config.yaml
n_head: 4
norm_place: "pre"
init_std_down: 0.0
optimizer: "muon"
lr_mult_down: 0.7
decay_fraction: 1.0
final_lr_fraction: 0.02
train_tokens: 350000000
MLP neurons of a small language model. Each row is named by its layer, matrix (gate and up: input weights) and neuron, and shows model dimensions 32-127. Each number is 128 + 24 x the weight over its row's rms, rounded and kept within 0 to 255. Numbers have three digits each. A neuron's up and down rows have the sign that makes its largest values positive.
A block is one neuron, or neurons of one layer that tend to fire together. After each block is what it responds to, as a language model described it from the Wikipedia text at the highest values.

L10.gate27:128140146114151135109074142123137124105110143099129144135162136123143086142114145102119167132136112114161076123139095128131102081156136145149110088159111143194130120146161107118128111103122107140089125137130169124139155180136106154161113161127162152128141117140095131143138128192094160153
L10.up27:104140147154146139113081159148136108140092143109166130157129148126126158122153102152079122185097091157120144135081137095128118130122132157103185129147127145105133134147122145135107123126157104152115158090106121129145124152118123129145141123108107098137073137106156139121169134126124115161
L10.gate118:133121121128098110145156119096134148125185113089169142159128141148118123119116192116119159142163132118096131155136129169112152109124118127149134107103096142141102099125150109171129112108103122161096095158184137126144176136127145100132133099128165113183146122126107112057142109163118103159
L10.up118:110197116103131083124148139161072129132136115124107135077109172142118123122096124144119155116158116135141084124108144082109150121129086100099130124095173137106117133144113121108138113111141160126084077101150133153114100135141131102114134116132147092151117136159092130149149116136120168120
L10.gate134:149087145111169128146109119088133136094093185145137119098168127135078142139149151133131134113119116167138094158132126117186102136098100113121127133101094166069145141129119100112118152105154160133174119125141133110163072136116127092141142153109122147160110132122159101126161139133180086124
L10.up134:155116102163154152110136125122114102085113136140165126120124124153068135136150159154125149123079136163108138172110159103134088144156184123151131110137128087145094124109136129164133099101178110119151107148162106165134186129129133130126139125135078138113106127118131091134117119156145104118
L10.gate184:193154131121130109128109134155149103132098140156105124138159137091084150127106147137162118148114144126148113084087137179129126101155134140114126131131089111130121119138117144123151172147181150110082130172123156128137111137099117131150103135141156117102085081103129130112133160158135136129
L10.up184:120114150158139163123119112169062157133129142127087131144075124100123172106129108114117156160147056083127126161064099141090153131120143113153123157166132116181074101125137137114139134096136135100140164156113110150122156130138126153129163123132139119124123108164145098114155145136106129116
L10.gate277:135128159137124124140140085103088087108140147128106102156097154127113106115116134137163140105132105125127126152112123122162113099120136155102158126148126122158143098155117101135101095109126119177133173136126179149125131144135139119111119123137150113126138117141136108109148128123123170120
L10.up277:099149125172184114139120198146111140135146131129118089102097098122106157084116108132116131105152123139121122125108108153142147103149136160087145124086108124099137127133127092100127102123112120115127124131089104141131136173146148153082134088136124117148158121132092131096199140118140103093
L10.gate306:102128122115105108167111081107111099135127118171148129123137087108129151138123112181107139121156121111089137106124101080135127106136116115159140124118136122102136170188116102129143089145116091105100122120133131163109177173174103096100142152127101144131113132123101117112142161159122138120
L10.up306:148115130111122097162129141113123144096133112142109140151082146127082129112149108135097130144094144166109122141117156163101104091124113148146121155136125099121119157111165102099153116122172103140161075150114146106141130132098159137142138157137136094141081105137139127157154136177168164143
L10.gate341:107083168108137123125112119155127175124117134119141108167154121090086147109112157146141113159137050075099145150158121134125159151103105152167135137166140095098169114103126098104132156129150134151120148151091144149092129143160160145133124119071110156104103059120148122127116152137110060114
L10.up341:120096093117152139100140136155159123090104132143085081125094106128096137130132154087147152098144133137102130128143111149121156144117119136153162104128142128157103165114153140131140130168119110139100114110145139165134179127192099129116084133123098125117108113117148108129133123138113121157
L10.gate396:132175119106131119160127143143128147084127156118162143139103094118122155126125096109118116143149157125141117110132123095160083105114135157146117140116119122114136128120143113089137116136144135137151089139119135129165128125157149084098116132119102148089115094133168109142120111157118082107
L10.up396:163133103111086166114148161181151160110171098106146103138114138118121121124112087169101097164123130104137112131143078085109115128130152133166144104097072143140148104133163091139148137133097110137119162109133159119129121179155124106140158140150141133106065149142137165151170106116126098155
L10.gate580:090076109148129159110145124135168142120105136121142160168163153115135166093179158172129096151107116094141139137160156131123113125111140118119156148157143145117105129126110096138139149145135160142156178138103105135164121179116132150156133107163133155134127114147129126117093087169114103077
L10.up580:140083142111181119112127117079104096120136151078178130127117107105120196141142110145134137166090104104155124119147074143106091145139120093112118132151205093126117118110092139167141077137149144134117181135109115131140125127147105133144133178091119134129133130129096094125168113142119100074
L10.gate696:103142121060127110148132120129100131146105110128157138134129135109132170128138117092127129154170112109095107131117139136166117101138086120148104130123134142118116138103152134128179109139175109156104133141086094156182140073135145112119116110129121139124103147116063140165125159100161103138
L10.up696:103128067114171080127148103122143140122122121140112114104103151095079144100123131101139134153116083154100095108108139117133159126156144113124078100139144095142128132123128124135136136130117150133119133178149155116071171138118145144150122099123138114130135109143102166137070149112189122137
L10.gate726:118141131114106098120140116077148080132156163153159148119125127149092111111168120119164144118080120119132114090121135135120141081149103152115145105107140133065122139121113159162148172110125142120157137107120147137110116119123131111097096123137143122081159121111127093137123091134149131163
L10.up726:149153166146090124145148093126121122129137144137135131129187115117101131122140135126149132141119138098130124119141106126172102103112162135146131127136068136126113114116129146123110099146139122136138162145161135120163125129113146125148113136113146164139117159081122121130181142132175147148
L10.gate808:123120069130150138166162158130139116133157164118130136118120103130139125111133130089125119139116151108102170114108144121108117140084105102122143129163154090134122098147172144165159139135129143151132163110133104123140128138110107149145124168125142125088101116107140149124139126141118130137
L10.up808:123140116151113143132062091140158121110079142094129080152152129147121205090137132157110124118090095078143133112145101121146165117150109128103133108128104115113124092154156132177140161079158118177123110097160117098109127106141097162112123150114096163107144135141165112096157135137125113142
L10.gate815:072123126132083104096169114150140132102118108115125109127129157153093116143138135107111103154140142122155148108163119115117105139117132102202119120142122118112117154106142155149122152103145147129165160143102117149120094134138107168117150147105125189091112142139125118107139133156080124099
L10.up815:139107125180130130120101127191153163112108122129099079139122082111120105115083147103127138156143146102167124127135122095098134117107108151112125099168127119151132140106123164076101166168168142136165136158153138117136109092122103155096114100160128153126142088115102119159124133101109132093
L10.gate946:080135111117135102133082136187130153146137134079163131119107145086119126110112124107138151103135127198119115121130139127127101111150155134155125143161140115117125122133110150147151085162090128157138122140119145119111153105186129118071145162151116148108130107107125133131165120154128145110
L10.up946:123134116100134135108115099115139140146156199133162116151082132127083145128115136135125135153164109134130135101152148089139159104150081144141132133113137087129131163131142137148102085102121145154121098138118120112091152098150126087178157143146121175123122117139099125115100138168161104115
L10.gate1293:146160132133135125121124093131196163146171170141141154132111115102127134172177112094118119140100127113121142134153069156127108128148145108144106109151123138085174141134094109116117147109173137136123096127144103150114159123095093134096134133152117143165133167119144127123156119127111097130
L10.up1293:177080084132142116125119135125125136082119084106141152133137161145178149126113156099146163157162111060146157146111119168107112146130158102142117133092117119123101097147118143134138123108140120111113091159163145081124134133157113142158125089151124118135067159082174169129142068113170111124
L10.gate1328:126127161140130108106147111136121112113168144147056139100148165153155114098142130111175160142150110094126119148118113136132128126118123076133139149130133156127109112107114137125111106145122105151154129140153105161112168152126121125147187150126133153096135105114148112084105158164129100122
L10.up1328:123151159122147154113124127156125101146156112128127105120125155122151140087157146139111151173134141156132120126117122160155128156106119127133164170168138059109116082132144104167083107142122174093142110151106138114139167113160141102098129156091136105095124153112145107175130104149124100097
The word "of" (sometimes "the") inside fixed multiword names, titles and honours, such as Order of St Olav, Medal of Honor, daughter of.

L10.gate5:102132148134114122107147090152178136124149147080096128115155137131169125115133137122111152142129166134127135110139160125062093148149118142161140115137143154099142098117150091116169106180149103158132145148140153145117142096141159119133114157107081135142105153164106158111113121116166142112
L10.up5:126147124066124163116144089172129143133097151132101083166136099138120088145117179142120137145078127104139125146148151170130140173108168141141092120104150186161065125163123115166146125133144115126096122110106147113132135116139113141108137110084115165139073104092115113156132163092099149138
L10.gate245:116146151131109074118097106122117138108123110125141092132135139134190096109124149145135131163157104150142152105150149133130156146139103137137154149143132108139097088139157089153106072108162109154161142138127143102125121104162102128052163168159127136138159105110126166192147086133171136111
L10.up245:138110115154149143130091081143114140101068119172166094130122132136135082102126144135101102122121117135150055145135112196129142112123155119123104124137104123170131102136141163120123164142114116125108142102135120149158084117151100109122104141119108145157166109141112128113102108196127099131
L10.gate247:133154164151133118089150092135089084133113115141129109118125124140124055169088125111097125150166105132152127089097170108158111086139173109088121114102169163115064127139126109157120150098142123118139173131139147170129171157146128141111107114103127143128122120114100137132116192138124143108
L10.up247:079092124123151153116133131121141114156109110128161110150079115138114121121125118129131145115175083145141068131096117133133114126098156110114128112121124109072140147121126143136158140118136134137136139127099058130151113102149145124133107085108156117119118056123151131125078135121119133118
L10.gate300:177138104093117133090107188127126153159141127120112112127153177114138148119107124097110121123109154146170133129132153119162128129115140132153102123153166109079115131127141157103077084068130164137120147109112123167122172126137145111091119148140144102112191109089090119109106156134086159187
L10.up300:055149112144143140135096087109170120101141147139141090153125121073121091093137103161109104168105111139131122165152108130102117126106106119096117137100109137101099149107159153134133139130086113104130118114143115162097130144115182170102107156104152118120117133132099190086165156121121152146
L10.gate350:109153146145132087065153119075129100092114115093118128130088133123125090148136138137123084133136147157111114151109109116175152040164144145159126118129122160121096112075128107124112105093132102146115115160109174102121165108135082140114126139175121149156128119132107127109115149128140162150
L10.up350:127089118088120126109130091108150136109128115120189136179134143147097103105163132133113126142121099135112190127148134067165117118101141115119157147141146106123123134114157128091126157084126105142126101132099138111128116124133105153106145144125108111114115124099096129089165147155132130138
L10.gate381:117126128107113113129152111146124141106120144153109116135133151115125110153099144153143124125162130130103087124154113122125165154118137140088124166163130165138099117152082128144145146149132140151160134091127097107100131093125129132131137144151075113159126088128117152135092145102134129199
L10.up381:133116130160118138149129117129129096141138158126106151138146085147114115109117160103148139137135160128103148152158174110123126126134102125095159076108143125168119130137106121164120148149097105134121167133078140114131173123143124130165096123123121125116154095115140129149082142098109108106
L10.gate413:152092156159113069125094117122142151119077144129118116146115133102126167124122145124125076151124096146145121127131127112137109158117104150126133149113134161106125140116108106161127161116106133155120155164145149135160085111117159119108158158155115158135136176120140138110134096158129100127
L10.up413:154109150137140120159104080151085116143102110121136153120137168136177109105142096124175146147091098095097093162106134195105144119153165161160123116122169124141148136110098135099137114145121149132140156115154153159135121127116076104150124126116138114143126134118137167075128120135118110127
L10.gate422:137155126136125116139094107156138102125160084106154157097154138114193079127129112159127136134101127102090066105107153136157109140147122156122137156162134096099114129103124137132140135105153157140131139113146151115082121132121166110126109173131113098137128125125160156135132134148129150195
L10.up422:094126137117080108109129093107123164143092102127101099132124135098079127104139110116123166175099122148055112123104132120125086157132138119158153084131098131162109101113136117113159112103172127111142155117169095147159142132114144146109106193157151142091151097151176122157130136124146135158
L10.gate441:118124119144096101137115131116125198122132100104081088129141141116136077115156093132101100108128119160096158140146133155136153160150140125131088137137128166161120086110123123127132110070151144129161129124130175137114124097148106160119167150139122126156138133158105143089143084159123101154
L10.up441:089172179126118127134067093179153115148116134083136115176126110133123079125124142123153133150110147135114128102116138139117115175117127179128145134145133132145101112148130119141093136103073180127116118138111132140092135138132147122088154123157125139111119105075114146144133178114130135159
L10.gate746:078167098106102146108119126149143168138169166105137169137142100110107116093130128118133161153165148082136152121129124144122120112133115114121128150155128120114126128130139119130116145093141111122130113163143141147136073126169119124134141163157138109102102163150116150183122145137113142139
L10.up746:136116124120204145106133143165128132136112178110114150145120143145163123144168157123118139140105154158131129136117114153127115149141108134115112119128136138133184102083146106108149146161140130130109175155095122140120130092192115130113137179143118159152125115110108133128078149114139135140
L10.gate753:158098176135136091138156132122119165170134110114104125135154185161161116117156140113101124129088099125137095127136144114097106154149087134120100163122192128112124112119154094111134138123145144100141142113161118122105110087082125109174127132141145166129130127130161113148107112131160131170
L10.up753:132108192150140130135141149146135158134097107127094168137110140141122144090146156139093145142116126123112075133135163085096108126142096139169086194148106160151082124146170113146119137115128111080118150133094108139150109149118153177125128064133134168153176121121134121144131112103174142134
L10.gate819:134148100165159160105085134119145133168136138151114124110132139156138147116112148083096118110133102150127129118102113118124151125123104131162113179115143135096120127139117164140138092105081130129117145075120136109105163137172116110126119187105102118142088069150106141144129142119155125143
L10.up819:145089103123150121108099124124127115151138125122101123159125135110122120100137174116130157138068108132134146149120093111156171136121123159057095117140126145158098106145151141151142106106139116125151198116096118096138113114116150146116118141117105139164153130147109137117095129157146142161
L10.gate1117:084125143117137099171127103128104142161130139049107120172103134120141116125104160108136128168155119133106113157153140118100118150169156072129136151159131132175115128121117108123110150108104132147110110155109092126113117089165133161129119155116148152119102139132103099164153090137117161139
L10.up1117:137126105116118122125087070128164124117157073118104128182104110130140126136148135110118147151159129155131132133141143156134103116118140199134151149132126123114077094089090102135149081167129133098115105108140108125127141117097113123152112163164120115137085119115154136035132098137076133135
L10.gate1164:134148137123130096141151135162154138141103137136135117187116117135122155112069128126095083136124139114102137179174119117149101160133144127150144149122121117131166128137091133101124120105117150119149123140113138135103161136156148122136121116121140107154115139109135186118117114153087137129
L10.up1164:116150157105168101140137121094137124127101103148120141170106078082081147151118115148155099160144081168105113134144104160105168114154092124147164105103122100155155094152094160106154101192133127109148120115126112137147119125108152147145122132121159154152101144107072146124123156178157161159
L10.gate1188:159140126146143137153144114128128136161137139116144124147129110110165116179148154103110116111113131075112142112121141123165116119084182107151184097164125098108082149133144125154083138145150111178162157131143117131114094107101149186130163126114128131180153102157141147108166115111101127150
L10.up1188:118171163154149136104113140130125156157148124116133156126159101126146117105155112097100151122137141164141121096120132118121154117117141117100147079130140122112144126092095118161134132113094059126107098136162117143146168072129135137158106144090142120076145123148146091105149164112112191118
L10.gate1285:098133147102143153143156142123173104113088150130148122139132130109167127133142127165137109134171090113134149145174115134114159136107124110136083146135117123115153143122141114132149084108125105112182120120168120109151104158153157159154128125180118132158126129128127102165159101134126119126
L10.up1285:114165152139049143176166108144096111129135146158122107161154152113150133119121132156119140127072092182108171102115171088072143134123129110143136144136130151164119137135127100086140122094121116154138120085115109114148099138134127157118092125102097143174107112140135129126152134087080115125
Mainly the -able in Notable section headings (Notable people, alumni), plus first tokens of new lines or sentences, like the space before team names in match reports.

L17.gate983:138126126114125097117164133088136117161141131132102148130086129088142131152119086111095142117159161147130119140110130139132119099106120159129149110110155104125163116138116135140202143138138112136109146139155128130164137132148087131113139121095087164127110139157102167160089143148118117137
L17.up983:137179148092110070120116128132098115131081150112111171144112162116117139145101100130129128135148115129129147109124109120158111123132103158112147086118101118161135121133133122118133123138182140110139119157134118122160138131158134110153162109114122154111133089126154150134085155167105124137
Punctuation or small words just before the next capitalized part of a name or title: opening quotes in track and episode lists, "of" in institutions, "v." in case names, "===" before headings.

L7.gate18:099159129130135162101126098123103130163179107178096152127154134149135093095135114070173178130140093110141121129115170166134113129168139128155108130105109172206103091142141153111101138125112085136112112128150091115157145112117137116083084119103098109110119129100141147099112121113163139168
L7.up18:154113168104181161159136108180151167118076146154116128079137113151104125126137084160159178121123100110118170104142133166116155184136152151118139158113117092116104149140155141110124143104149116179128146103128147147154072148095090139125122154135128141109138119115160135103145103186130087088
L7.gate30:136163090100088121181178095113106095130076151078136196119108093120151092156161152148124135156108143100152142128119142118126123125147124117115148141166094094125143164157147124137137159138116176160130129092088155146135137146113088143098137131129099131095116088099135132136106127135139136117
L7.up30:097145154085112146176108146160154121160145148113140121131127126153166113134158115068097116140149111110151104168145133167115136153126138131122128121128106190089124144112107129143130144186126101153128110124114137123137097137096069131157136124170113157123123129125133140090137114115155131147
L7.gate324:105115121140136153128137162134151134144136146141117119141139146154109132093139091135137135105126117141142079157156118142105189110152146136071089120163153105121108093132193111138117099145139136208141124127137110160151140146118131097167131140120132114169128114117113120086133148160144101156
L7.up324:156108104094135146159138135164124143144140092148102140124096106148150123127134145094106128138165117148126154154109113164162167139134147150148084130137124125153076136117109118145108138165130078136116078116094169115128150104134135160138141108185113132120148101121152188079138132152149119145
L7.gate907:105133130098176066106092114144140145112156150154130141130135127104167118125116147122114139092145117173161151139141120171106140120167119138131143124136181134128146121114111072095118099122152092121118159173154144120095127128121102142133162108123124107097145103142187159100142121119143093125
L7.up907:172152151129134119130095116127105167125082107150121129115144146141145171149130106144122125099145113101130091134136122129138119111151117148151151100189141149140121140108149138112093117093161106114141089136112133157111182119159106178135089166092112154122100097118113103172146120134128151146
Mainly "able" in Notable people/alumni headings, plus adjective-ending word pieces (unsuitable, ineligible) and hedges like known to, said to, more than.

L10.gate25:129155125127113111181132125125112083126104113105081131147114100164125112144093133108124081153102156120149118118135119132159094079129148101131099116139142106159120085119113135113131108106149118070133109122106113117139134119134105109126102130122103133185103171108128108126140128146087113146
L10.up25:151122166125145150130139145145128097130144113148118137155156160103160159131067085100172132152148153140138150141188099159137164133101159114168149085092094144132169146105129132098116111145126131165124118145126121126098131123095150105118134150160131141166144131133124110106095117117127091147
L10.gate75:163089148108153100138115118131181193126160138112130137120128141104109123132087142161133123150105104130175150119102117112110139124138144088106172139163105162163144145144136113114111132108111121152070098128117132144166115117117155069128150144098098126117137096116122133139130124182083075103
L10.up75:133130147138123140134117190100135157111130099116137125125155130128121129195141082140194143096148155120095123132131148095128097089139148141134147103126127139132120089149123115109139131100138131097157111104160130109141144138094125083188162088126110099115099158114178129110079134158139162136
L10.gate260:150120116095109144122098128189143142132149184120155128111123119107102132145125170118111135143129130110122151069123139151134100105084103104144146122201166097146091167129147124118169123117162133142126092118139156119185078144111106084132121109111129145171121128130192150149121083132134176151
L10.up260:140178145100115099162134145149152118120149135137130147115094099095158163150143127125112124137140124149118145054154145142143154078109127091147151121159115065163113136091123068067137114103119128145137132103135105097106113122127134130147126112120110135092144132123150122096101133109133158080
L10.gate296:124159106106093158144138083135155111131169129125110093119154091097115172139124136113125162155139120155124148105137151136130188112115179091112144126113137116123119119102146126069102136068153127134135110135128165112126084113146186120130136138125102126147123101109124092137116107131194127124
L10.up296:158171115106148101134103118108130096147109139153127162129156141111131086101143099147151124142167100110081155092102122119133117095121098125140114123124138095131124165155198128140170110088107130141127130127094118139130104123151111098106146149156154114166133081125134127157105080147138142090
L10.gate310:133185125108115139099147139135112105096137140128101146162165110121126125123126103092173211147122110143086121147114134166120160126101167150162122127146154146150118093087137146160120170136112157077068131122094124123131144102150159122162094124102104114091128138125180108090108119132123068108
L10.up310:140131126117112112103139148123125100074178080141081136157129114144151124113096141125156117117114131139107130144124113114127157101137144162115088128154176139143134151100166124128133139133134185180062148114120120103125150116099153103103138149120102118126146125119141149083130127127124113113
L10.gate351:126129154105127147135133107142154100130135155169110135119127133117134127115085106143096130141122179135104147100127122157083129111118135143098122138145092094100110170122134164089110099131145121111142164113111114136119184151130101129112122132144113091106115135148121140103137121128109134167
L10.up351:126147133106159140109105118155120098110141141150144107152200113136094178133092155126140123131124083135120121102149089163131165138164095162124153111138144127167139102134127094115143129133109129134088154083155110164089077152114107141115125137133105113119117164129129123104063130162150139101
L10.gate377:123128147130118119123126163119095125131115126142130150146129122150102146100099106156108114107138139098107117119112046192131145147124129091147161130147121179117085095141147140105149134116170150147123100106157104122165107106135146115156143130073132085122140119122155148151158134164119145135
L10.up377:123113122110113150121149113118083150142155132085124078107163110096124173094117129153110110115104132160099131113119092155121111155134097154101150128152108114106154119106146169117107125107122124096156174176098098125123146172164154173145109118153142128145167135101164118090115114145120176094
L10.gate416:144147132145075115128099164142095115117140084118092122145117115148114125175123134116135130135161134155115103123139119159107125120145110168114141109125094138137073108125109132109143106103148125111106130135164092123125130145128162138132096162133111118181120106172136106150144156138109175175
L10.up416:117158117100102135108133128174135122149153139099110134086148140159144105136101125124116111139149160097153083130133063111114117118120078154123159152134123107141141098077160181143115149094130116125132106138129118101163122132064120155125107135134093145166160126181147122133141114164121131145
L10.gate511:145170156130138120156137104136142119171149122144135108142101102148137153131132102112125155142130122120160140146109136131076122119077128147136120129131083110123134105087139154107177171149167137134094127096103152147156159148116132121165102189159080127159108089155108114150148129133119118129
L10.up511:153175166076117141160163137133103144135172133138135107131098123111140114172078109125122125145125118107150141144128146148128128099182137177118119096096117123142104125158097176125147122127109144147104136106135129121109145109161078133134095146136142100152114163152163146114086139147133120136
L10.gate564:113146143110095156123157085083152108132146110087085111109163091148158103124114099102097138114106141120167107134086122175106140182146167143136109146080084144144148143124127106121134102143172103115120091080146171128140134142113162138112151171124118103150128161158139131133148100177081101074
L10.up564:113139122104098100167148155119114136174142139141141151149124115098143093185123160161171146106128110113069112142079111154134146137127109126091131077087129162103110121127113120097114126140109158102109115102133117099134118113107082103140074139132073148139109138121143127145101115129119104110
L10.gate783:123141112122117121141113102099172125100114119128074128127145138152120052151104164129116146032119148134155073133175118088129115130162133145166113189121121108141102111134136140108171124127150123155134140119140134156122146149127153093134109116115149140114162071139128138170150073123137121142
L10.up783:174149100089139142107145146108123058166116134109141184161140123176134146114132120095132123153121152107090155142129120114082152052144125082140143072164070154130110163123112100161116110149146142105158121117105106146129111118098122114117094100132143148097125114110164150175145086091094161131
L10.gate1021:162139148116157082124099131161158087107142147135124139100132130137085119133097123146128153120160135139113155179090125117119131153141140092141153116130130091129114129115074121139130111130178146189143113125132140151116118121152140119159095127125112137135117127088102130104113111096104088096
L10.up1021:132084100150115124145165124164145087176108112139160157104123108093155153101126139080141161113105132173106120148087144172095143133153121146089136121131138116089119113093109129112126110123139179155100073105172107122138122142071094114145123119109136110115127150108131128096113101119145130149
L10.gate1029:128136160102106118126098151128118128126115149123146126100147122093151132190168092116101137122139147107173147138112124159134152151146106103105130145152129129111119136125112139165103167145111143140142109114144145136141115177154127115073135158148114105116147129141142120147131110160122084131
L10.up1029:129132130091113116134154093087114081158173185133122173129097109117132129111182139140134124163142109147134137146116099133131165139158085146143142122104094105132130116117129172106176148106146104109129136126115093140149137110101111169071113103104142102108088130159155121118117157114160155122
L10.gate1085:122120157169125134168153095118123112157123141195120167113154113124108161099097148139131127138193122150138121132142136179159115160108142118140139158104106098149122110126112087132157137140125167129164080088134157134099120152092109125133191094133146146176143134152123127147128168173122154181
L10.up1085:104154170115122132131102104159115112139160109134128121151141086079150148135078117075141133137113094114148117088130152145128137096171172137148119126127133128122151058108073112093149085114109156132097086109078111130151108092098143132074114129107126091128119129145145095124150110123130106141
L10.gate1231:145137079104155127122121185111124107116158133159144132148133077102144137144117132124139135153160128145127098121100136088129123109113173126131130117113106111132149090148160118154160106092162108120115152149182132122146125134151069178084121136145125088152144148155144121142165139151129088116
L10.up1231:146132149099126145154168130104091132175173153152128129148150109152149160140142088142102157123140122106157164143157131112142093107189191155082144123124128124148107139106142142180170165160125152121110130133141113113108110099085106125133131139151098154136104114092137163150166161136131113130
L10.gate1342:088139136136139136099120137097145116146145129156096127122132125131159109118111135118161143131122105159106155132106098145144115096117113148152230136141145094135110150119134181122131133139150127142134084152152127119139136171146140142170118138149165110180123096090142096148088172156118134086
L10.up1342:129111185150128148143176146150113129108140136148097103154175141160103163123170103123200160128171126181118088138118136093131137131122096138129150143112124137151168140129133108096142097129175128062126127145115102122105130130122115103126151136138187108082140107148183095127152111121099120101
Connector right after a person's name in cast or personnel lists (as, –, :), plus mid-name pieces like D'Cruz, Yakima, Ceredigion.

L7.gate274:109177161070099152131112140109163152126146150117135177122086105121183162115133121109151094127108131146139144093130130167094093104163151124168126148131106113160087109120171122145171101102137074086142103119102103136133150141141137126130110103098114159114118124149156103102087102158136162128
L7.up274:103164100154118114105103128159084129093140137127098125125136116135130112077102104138140117109103121133108080146131141136110121111159132201141135099118112106106133144147133124112154161104163120156125125108149110150125114097117124142098177142150152118106138147103154141114139185118145062139
L7.gate687:107146102114141125126095117106106145119131138117149098144159127123172091130139148144123128156101115117179128108093091135105125128143139136148132067132087153146112111110113117069150137120125106093150101092103122116092107106094086060130162117120128128130145103146142104150139145112138108130
L7.up687:140081110144127084146129109137103104110122097131092131080122133143141089110091133167141159131107125101132100100142140114076137129131117112131142117141129131100094113173093130132114165143107127096105100200096107120131148153129106138100110122112113140107153113125159182115135125105122119083
L7.gate1108:120131094127135089120132145152117135158130135106115135133137129121173137147138123143111162143119141143120138137166174131131142149113152145141172116160096122099137089127138147127111112070139141138119119118094125129142166164127134124143151180110117116144134132154120104156092132077126139137
L7.up1108:093133160124114136120121142139127180124136137111132078119142145113129133175135135138143118098128164101101131086154147102144139141128137127143119105075134191119116101110157128110092168108092111121103127070147128120119119114117159162080111132090158148151146131154146130116174119123119172086
L7.gate1114:148091141123134090145119194111129104150153151153148106183152155104112114112045164162145127078179141091134123123126157134110124118123120128070127115149117101135132133148117086144115170129135134120113105126138111121127081087140113104140118146118145114143161126095135144126105124080098108140
L7.up1114:142148156119104119111180145148189160104131121115111135135090157114127116114097145148152186125147146090141084094167106184135125141162140144113139163117152092135188129156140116121171144118125138144124105108153125120145114118099097174155133122108143147144062093129131124117125124129109109131
Connective tokens in cast lists and biographies that introduce a role or position, such as "Actor as Role" and "plays as a right-back", plus the "20" of years in lists and ranges (2004–2008).